config = dict(
    n_layer=11,
    d_model=256,
    n_head=8,
    n_kv_head=8,
    head_dim=32,
    d_mlp=1024,
    vocab_size=2048,
    activation='tanh_gelu',
    norm='layernorm',
    norm_place='pre',
    norm_eps=1e-06,
    positions='learned',
    qk_norm=False,
    attn_scale=0.177,
    bias='all',
    tie_embeddings=True,
    parallel_block=False,
    init='normal',
    init_std_qkv=0.0276,
    init_std_o=0.00589,
    init_std_up=0.0276,
    init_std_down=0.00295,
    optimizer='ademamix',
    lr=0.000448,
    beta1=0.9,
    weight_decay=0.3,
    lr_head=0.00904,
    grad_clip=1.0,
    warmup_steps=492,
    schedule='wsd',
    decay_fraction=0.353,
    decay_shape='linear',
    final_lr_fraction=0.0,
    batch_tokens=65536,
    seq_len=256,
    doc_mask=True,
    train_tokens=333200000,
    steps=5085,
    dataset='wikipedia_en',
)
MLP neurons of a small language model. Each row is named by its layer, matrix (down: output weights) and neuron, and shows model dimensions 64-127. Each number is 200 + 20 x the weight over its row's rms, rounded and kept within 0 to 999.
A block is one neuron, or neurons of one layer that tend to fire together. After each block is what it responds to, as a language model described it from the Wikipedia text at the highest values.

L4.down74,207,228,239,184,212,188,181,176,199,236,225,201,233,224,210,197,196,200,174,185,219,174,199,211,205,204,197,203,178,199,203,212,174,218,185,201,201,179,184,186,174,209,212,219,197,206,231,212,193,200,198,173,207,218,211,194,201,211,202,195,192,217,214,225
L4.down253,193,217,215,200,184,175,198,174,201,195,189,204,190,213,199,187,206,185,231,189,229,193,208,204,210,218,202,193,164,205,185,215,171,214,203,201,219,186,164,199,206,219,203,228,191,208,209,212,209,193,225,189,194,194,184,178,206,148,234,188,184,158,198,227
L4.down429,205,178,175,199,210,199,210,185,184,172,209,209,182,218,209,205,207,190,190,194,197,214,218,198,198,192,200,210,204,163,204,192,187,189,201,196,198,206,210,195,205,168,193,192,221,217,189,185,222,211,185,193,193,183,203,209,220,204,205,225,212,183,205,179
L4.down494,215,135,228,235,200,192,232,214,220,221,190,218,216,230,227,199,224,221,195,231,227,222,202,160,200,210,213,217,207,218,206,200,196,194,179,213,189,189,184,211,199,205,200,181,197,198,221,188,214,203,227,187,168,182,220,194,206,200,197,223,199,201,201,195
L4.down596,215,204,205,193,217,197,189,232,208,186,156,166,199,216,208,189,225,180,215,187,225,223,181,184,189,209,215,204,229,207,203,204,196,223,199,189,200,183,219,234,231,163,179,220,218,176,219,199,209,232,166,209,171,203,207,175,200,185,161,215,197,213,190,180
L4.down636,185,205,178,172,193,202,210,226,185,202,201,235,185,227,198,187,194,185,157,203,186,200,269,229,199,201,168,170,165,191,162,198,222,208,204,197,186,188,221,222,191,195,178,239,186,229,206,226,200,185,228,217,217,178,190,183,218,171,216,208,236,210,197,214
L4.down846,217,207,202,221,202,235,212,187,172,183,234,212,205,226,196,207,198,229,195,197,199,226,204,189,206,181,206,215,200,156,190,208,219,184,250,202,206,205,187,174,217,179,236,204,214,185,213,205,202,215,211,173,196,189,227,231,201,164,188,217,244,206,189,202
L4.down883,177,202,205,200,210,202,173,194,205,212,182,211,231,200,215,184,198,168,190,233,217,230,205,196,191,233,179,204,235,241,167,178,212,222,192,187,235,154,202,187,188,197,203,198,196,220,198,188,229,165,229,155,211,201,209,229,200,196,220,194,194,167,204,227
Description: Second or middle subword pieces of common English words split oddly into short chunks, such as t-o (too), t-y-pically, do-es, ca-us-ed, te-ac-her.

L3.down206,212,219,188,205,193,178,212,205,160,221,185,190,186,238,169,195,185,230,204,200,181,182,216,214,152,213,194,182,209,204,205,199,179,204,210,168,203,224,185,203,212,169,192,177,177,198,190,191,197,226,193,185,196,212,207,190,208,231,193,194,168,220,213,162
L3.down423,232,174,211,246,186,214,183,180,187,207,236,151,171,216,222,209,190,187,186,200,207,202,211,193,206,179,218,211,209,161,215,231,164,199,169,180,214,200,180,205,209,126,169,200,196,223,193,210,172,185,163,207,197,219,208,216,221,228,175,195,181,198,193,209
L3.down453,187,181,179,193,203,218,181,184,170,182,206,185,227,169,218,210,225,227,225,203,254,186,231,208,219,188,205,241,235,217,188,198,187,224,241,182,218,132,173,161,193,201,218,168,206,198,184,212,177,162,195,201,176,203,202,169,208,179,204,204,205,229,192,225
L3.down478,207,195,221,207,238,194,180,205,219,201,197,217,195,195,173,193,219,202,188,164,167,199,220,185,219,204,218,171,205,214,185,189,185,250,202,178,177,183,208,211,203,238,184,189,236,186,200,197,177,236,214,204,187,232,210,209,194,203,200,188,178,209,215,182
L3.down796,215,223,204,190,250,201,182,219,219,211,193,226,214,237,195,212,203,211,175,181,150,204,206,202,219,197,198,203,217,192,220,175,215,199,228,221,174,188,185,195,171,196,181,195,187,200,182,204,193,196,240,206,221,188,183,169,177,178,201,173,185,194,192,216
L3.down873,187,185,205,222,210,201,183,187,175,191,231,203,187,225,193,230,186,193,191,166,188,177,197,199,177,199,174,218,212,184,170,178,211,229,221,193,184,174,196,214,197,236,158,170,228,211,222,172,181,196,196,166,215,186,206,198,172,190,182,185,208,240,204,187
L3.down935,200,209,188,211,186,195,184,232,220,204,182,244,187,251,172,202,222,179,164,203,191,205,227,189,179,206,202,165,225,203,212,224,220,216,184,218,183,207,211,188,186,204,195,200,207,198,182,188,171,196,209,185,209,202,220,184,209,187,203,186,214,215,170,207
L3.down961,205,181,157,203,175,220,211,204,212,164,204,168,219,190,235,209,208,200,217,187,197,264,193,203,199,176,198,190,226,177,189,236,181,163,212,173,205,211,235,164,195,187,192,163,161,209,202,198,156,186,231,197,182,220,196,202,211,225,173,232,203,203,184,207
Description: The second word piece of a word split after a short opening fragment, like wh+ich, he+al(th), Welterwe+ight, or the s after an apostrophe.

L3.down56,216,186,194,221,169,212,203,215,164,169,192,168,216,209,224,172,177,183,204,202,208,226,196,168,220,220,195,197,178,220,192,206,233,195,201,216,190,220,192,209,200,215,192,169,235,188,218,182,228,212,196,220,173,180,222,206,189,192,170,218,201,219,179,229
L3.down157,178,177,201,186,193,206,209,202,205,190,171,177,210,231,180,227,193,218,203,186,205,181,211,176,193,183,207,199,164,237,179,205,171,211,177,196,205,226,194,220,173,166,199,225,214,198,207,224,209,180,218,198,224,214,194,207,208,213,216,204,197,190,195,189
L3.down234,179,215,195,215,215,157,195,224,224,220,211,215,228,180,198,184,220,195,210,209,197,222,215,199,184,229,204,212,176,191,190,203,188,167,176,186,177,211,188,211,177,206,175,195,178,205,220,206,202,156,216,174,169,184,210,198,185,235,168,176,180,209,209,231
L3.down600,227,188,234,212,184,181,239,212,227,204,164,162,179,183,185,157,182,203,171,219,184,178,209,182,130,170,190,199,200,186,186,200,185,204,182,210,181,243,255,191,199,186,203,210,185,177,206,184,215,196,191,231,173,183,203,210,171,210,198,210,209,198,191,148
L3.down633,190,210,197,208,167,205,221,211,194,222,164,170,194,199,191,161,177,206,185,237,195,196,241,203,189,252,218,232,183,218,204,235,225,197,202,212,193,184,190,175,164,198,200,163,210,209,207,175,205,200,196,216,219,209,208,170,209,177,232,201,145,193,197,172
L3.down710,215,203,209,226,221,222,208,180,190,223,183,214,208,181,190,196,249,243,224,190,208,221,203,209,172,219,193,198,198,208,213,199,187,188,186,241,189,196,200,189,179,216,212,203,198,213,215,190,231,174,209,191,189,208,234,213,221,213,176,213,179,198,238,192
L3.down902,185,208,230,200,195,204,196,211,155,227,222,216,196,192,194,221,158,186,178,211,185,216,183,195,186,182,217,169,188,201,213,186,214,222,219,242,173,204,198,206,180,192,233,235,214,180,190,182,187,199,181,191,221,183,203,185,179,190,214,205,204,215,185,208
L3.down979,211,206,220,184,187,186,192,215,212,193,164,204,209,210,204,234,195,200,179,193,204,184,198,150,230,203,214,198,191,201,205,191,212,201,203,205,192,172,224,233,176,214,218,221,219,186,190,213,201,187,222,224,214,210,158,198,193,218,197,185,188,205,250,226
Description: The conjunction "and" (sometimes "but", "or", a semicolon) after a comma, opening a final list item or new clause: "households, and", "showcase, and".

L4.down157,187,192,205,217,198,158,228,177,222,203,215,179,180,197,202,206,204,204,181,174,221,196,195,207,164,193,223,227,197,179,213,221,198,194,175,206,188,176,217,207,191,218,187,192,179,247,221,168,203,177,185,169,211,243,241,176,196,187,194,223,185,176,193,194
L4.down432,154,202,225,233,198,189,197,198,198,180,200,161,186,208,223,174,204,192,206,172,190,245,212,215,198,196,214,198,201,193,232,185,217,196,229,199,185,227,141,172,190,238,201,193,226,219,223,155,198,213,201,164,152,206,205,204,226,179,201,169,230,192,211,233
L4.down442,208,189,225,192,199,202,223,204,187,197,210,199,225,196,208,231,190,203,201,200,216,211,153,209,171,171,192,202,186,232,203,199,211,205,238,182,202,183,196,186,210,226,163,197,207,209,206,193,223,168,195,218,167,190,190,202,205,233,193,220,168,204,217,176
L4.down448,195,193,204,200,230,215,239,166,181,188,172,215,185,209,209,209,196,229,205,212,215,198,213,208,204,206,216,207,185,210,178,173,218,192,222,226,219,222,190,227,216,215,209,207,184,241,247,213,211,207,206,177,233,192,236,161,193,181,176,226,208,211,184,205
L4.down563,198,208,215,188,156,181,208,220,212,193,236,168,173,170,201,187,185,208,232,188,194,185,170,184,179,207,206,193,199,192,213,211,181,211,181,218,201,197,199,176,176,214,212,217,177,182,161,182,214,215,214,208,188,155,195,179,215,195,211,197,194,196,205,200
L4.down595,223,205,223,203,207,189,223,165,223,159,208,175,192,192,178,230,213,203,197,189,185,223,190,184,199,198,210,181,208,202,169,201,184,196,220,198,155,183,175,206,178,189,191,177,201,207,195,188,178,184,169,170,168,196,202,189,205,230,194,176,211,169,203,193
L4.down608,187,188,205,214,188,224,222,200,194,198,195,181,180,186,192,231,192,161,201,181,214,207,197,207,199,192,207,217,187,187,219,189,175,226,214,206,206,198,194,193,177,216,216,181,165,217,220,195,188,182,191,214,179,184,206,218,228,214,200,218,195,202,210,194
L4.down816,191,211,189,191,190,194,224,199,183,229,195,192,240,191,198,209,207,219,210,198,161,191,185,202,199,219,205,215,170,193,194,210,204,207,233,181,226,176,216,190,243,216,187,200,209,231,205,188,241,202,203,180,203,211,204,205,196,174,232,195,185,191,223,205
Description: Single-letter or short fragments that begin a word the tokenizer splits, often right after == headings, "Re" in Ref, a hyphen, or "(", e.g. B(ibliography), Re-f, -st(ory).

L3.down166,192,192,207,208,244,145,217,202,174,242,231,183,224,195,214,159,195,214,237,164,208,165,193,228,176,175,163,196,215,231,200,189,198,186,214,199,187,214,183,204,192,185,226,219,201,219,204,215,223,225,199,215,181,217,138,180,215,198,201,202,265,179,220,185
L3.down177,220,222,195,190,192,171,206,187,175,210,188,161,261,224,214,200,171,199,172,246,215,185,193,194,192,141,197,179,182,209,170,213,177,200,214,206,222,218,232,221,171,168,182,202,198,210,215,229,181,169,207,212,222,214,175,202,182,194,197,180,183,220,182,180
L3.down250,183,177,181,224,199,194,196,215,186,199,196,206,173,153,206,199,193,194,179,215,184,214,213,206,189,196,234,224,195,174,213,218,190,249,189,203,226,188,191,196,193,170,230,181,200,191,221,229,172,224,234,189,191,192,174,219,223,238,183,185,163,197,235,214
L3.down287,183,197,216,239,198,189,201,194,186,194,223,194,200,192,208,202,215,183,215,229,193,216,207,203,176,179,208,224,174,171,243,197,238,220,197,203,202,227,152,213,203,200,230,197,188,226,216,164,205,248,189,233,166,218,186,199,210,211,159,198,176,218,197,169
L3.down731,206,165,210,222,201,203,211,217,181,199,188,192,213,243,204,216,221,203,181,209,194,215,208,180,207,193,213,165,213,188,181,206,209,176,204,200,205,225,169,194,222,212,192,185,191,205,197,162,226,225,208,215,222,208,232,234,227,227,188,207,181,219,188,155
L3.down870,198,171,165,174,176,180,211,232,181,186,206,219,210,194,216,190,186,212,173,212,175,221,187,188,171,202,224,211,230,206,182,174,193,191,219,206,235,231,172,206,195,215,209,205,197,214,184,191,188,238,209,204,265,208,179,219,203,202,218,172,202,198,186,184
L3.down905,174,216,205,155,188,219,212,186,203,213,222,222,195,213,198,213,163,206,202,189,191,198,236,196,202,215,177,197,139,203,193,204,213,181,221,212,207,192,214,206,206,192,157,157,192,210,195,177,245,207,202,223,205,187,205,152,209,191,180,251,196,205,192,188
L3.down962,195,210,203,192,215,204,213,196,183,197,157,196,223,168,244,204,184,212,183,257,213,156,230,169,195,162,197,172,202,210,202,205,215,168,179,194,222,237,238,193,166,177,208,200,223,215,216,208,167,210,235,213,203,209,213,228,198,217,188,192,174,211,166,183
Description: Second word piece completing a word split after its first letters, strongest for the "o" of "too" (to|o), also be|at, wh|at, Kum|ar.

L4.down182,197,235,219,195,205,211,209,219,200,177,206,175,206,202,199,190,196,190,207,226,186,220,193,218,180,205,215,229,238,210,210,164,205,176,206,220,175,177,179,208,224,200,169,197,214,227,194,181,223,195,184,195,177,190,207,182,189,198,192,187,204,241,217,217
L4.down184,181,172,202,219,204,189,191,195,222,205,181,203,204,210,220,187,194,188,178,221,198,181,185,177,178,221,198,202,210,187,240,191,191,171,218,197,212,224,193,172,212,193,205,207,212,197,218,210,229,173,232,177,199,177,226,201,240,208,201,209,240,210,231,209
L4.down323,193,205,214,220,217,209,190,237,196,209,187,200,198,226,245,224,226,207,197,196,214,202,211,171,218,217,218,189,214,205,185,187,191,187,202,195,182,176,191,204,238,166,215,206,244,188,199,229,235,170,180,177,187,203,186,207,244,193,196,184,164,185,176,182
L4.down355,200,249,189,209,191,189,191,207,186,219,217,182,213,223,197,198,215,171,200,192,200,235,204,226,239,204,214,243,193,224,193,195,194,214,222,223,208,226,184,201,226,182,213,231,230,229,168,203,170,190,193,210,175,190,204,190,209,224,212,202,197,191,173,236
L4.down387,201,215,214,186,208,192,218,195,193,185,217,189,190,214,243,212,212,171,168,200,181,229,204,218,205,223,208,175,215,154,177,201,187,203,213,210,209,218,181,228,193,179,164,209,194,173,208,161,195,201,190,199,201,182,207,201,223,175,197,181,199,241,168,195
L4.down594,180,189,214,153,194,236,194,198,177,206,216,200,222,209,204,217,219,181,200,200,183,188,221,213,183,213,204,207,233,198,177,216,218,201,176,214,211,171,206,195,228,216,218,175,226,226,196,206,223,174,214,208,176,210,191,183,231,203,175,204,234,186,223,198
L4.down696,208,167,183,187,205,199,209,198,201,214,211,237,183,203,198,220,191,209,193,217,208,186,225,214,176,184,192,208,177,192,166,200,210,181,181,198,206,178,205,217,228,188,184,216,179,178,259,205,197,162,244,198,186,197,177,191,182,180,202,191,194,166,158,187
L4.down931,177,192,218,177,156,171,170,211,197,204,174,201,193,199,222,216,176,203,198,227,205,218,218,212,223,210,181,200,194,206,188,159,216,199,175,193,219,184,158,209,199,178,238,215,191,176,210,183,195,223,199,179,232,220,245,189,189,209,186,166,176,212,207,165
Description: Word pieces in the middle of a split word, mostly personal names (Goe-h-r, She-il-a, Je-an-marie), also common words (he-al-th, fe-el) and digits inside numbers.

L5.down459,230,198,223,191,215,201,187,186,186,180,194,180,211,180,208,208,240,202,199,227,198,207,168,190,190,179,222,243,201,175,179,164,165,256,208,239,185,188,182,205,202,194,220,211,208,196,209,155,239,185,224,194,185,192,198,207,157,204,189,173,220,230,193,182
Description: Word-internal or word-final pieces completing a word split after a short start, such as -ing in Beijing/heading, Schwe-iz, swe-et, e-ast.

L5.down750,199,196,182,191,178,188,218,238,201,214,206,226,205,219,221,190,170,196,180,156,193,221,205,207,216,226,160,206,211,163,166,178,184,230,177,199,202,226,227,187,197,173,176,214,214,216,230,197,195,185,225,184,196,203,195,194,211,235,190,185,175,172,221,182
Description: Inner pieces of split words, mostly occupations in biographical lists (bish-op, bask-et-ball, filmm-ak-er), plus closing == or line breaks ending wiki headings and titles.

L4.down98,180,212,214,211,207,227,211,182,213,189,204,201,201,174,195,186,202,186,206,184,253,211,194,178,174,172,186,238,190,182,196,192,180,205,188,219,190,197,204,219,217,179,195,189,244,174,162,173,209,204,230,265,232,153,180,187,195,206,195,216,193,190,201,181
L4.down137,207,146,211,226,190,214,181,201,189,232,228,224,188,220,198,198,230,220,229,196,218,169,196,196,174,200,220,228,172,210,189,195,210,192,172,205,216,197,197,180,211,226,187,223,221,199,208,186,192,170,203,207,230,226,185,205,213,196,176,204,210,178,178,191
L4.down265,161,205,219,207,180,196,185,198,202,213,190,175,216,220,162,186,189,200,174,176,210,227,215,199,206,181,169,184,201,211,227,217,217,206,208,166,182,202,220,218,210,224,174,151,222,200,199,223,205,196,183,195,185,216,196,201,205,181,195,237,156,206,187,199
L4.down324,173,196,177,195,201,215,203,202,226,215,206,222,172,186,196,204,197,189,216,187,195,232,199,213,185,209,207,220,190,221,211,201,212,199,233,179,241,189,217,214,208,222,205,190,208,162,222,220,198,166,251,162,203,196,199,213,190,224,202,204,195,181,168,182
L4.down396,196,170,219,159,170,243,176,194,195,195,233,164,221,180,208,206,188,201,209,166,204,204,199,181,190,144,185,199,202,208,200,186,231,209,235,181,235,202,219,221,234,225,183,170,202,165,221,196,160,195,198,215,183,217,200,204,201,220,232,218,222,229,183,226
L4.down453,202,193,160,200,198,191,138,208,197,232,196,216,225,213,206,225,214,196,228,174,223,208,217,205,196,183,200,194,178,213,202,201,222,193,216,215,206,212,197,196,200,190,235,208,195,207,184,194,207,178,194,180,155,210,186,185,235,173,189,204,178,212,203,223
L4.down587,215,180,211,200,203,185,199,214,196,184,211,199,189,189,193,209,193,196,194,193,202,196,194,195,209,211,190,188,196,201,187,210,193,193,205,203,213,204,210,179,197,207,203,220,185,191,199,203,197,200,182,198,227,143,192,205,203,209,198,197,204,192,201,207
L4.down656,210,198,195,181,234,196,220,200,206,206,217,149,209,191,213,184,195,216,178,193,218,189,194,218,201,203,178,204,214,228,199,210,214,222,218,179,222,214,181,220,225,183,208,198,197,206,225,213,221,210,213,208,214,170,206,176,207,187,175,197,214,196,209,201
Description: Fires on "and" (sometimes "or", "but") joining the last item of a list or clause, as in "historian and diplomat" or "1991 and 2008", and on closing "==" of section headings.

L5.down132,159,205,200,176,205,217,217,188,210,209,228,209,202,181,192,216,173,215,210,220,245,190,174,164,183,162,208,214,192,189,193,184,218,195,174,219,226,186,191,241,212,213,229,196,230,220,211,216,214,207,226,185,181,246,199,178,244,218,220,177,174,177,184,222
Description: Mostly the conjunction "and" joining nouns, adjectives or clauses, as in "coal, limestone, and"; also a mid-word "r" after sh/att (shrubbery, shrimp, attracts).

L5.down60,218,178,172,199,196,217,197,168,210,231,169,182,231,234,244,200,189,193,192,194,213,191,198,187,199,162,213,195,191,202,193,183,175,230,180,197,213,188,229,236,249,191,210,206,177,205,158,207,184,209,186,202,200,183,184,212,203,195,221,198,199,215,178,215
Description: Second subword pieces of words split after a short opening fragment, mostly h, H or wh, as in H-eral-d, wh-at, h-our, H-y-ang-mi, Y-ou-Tube.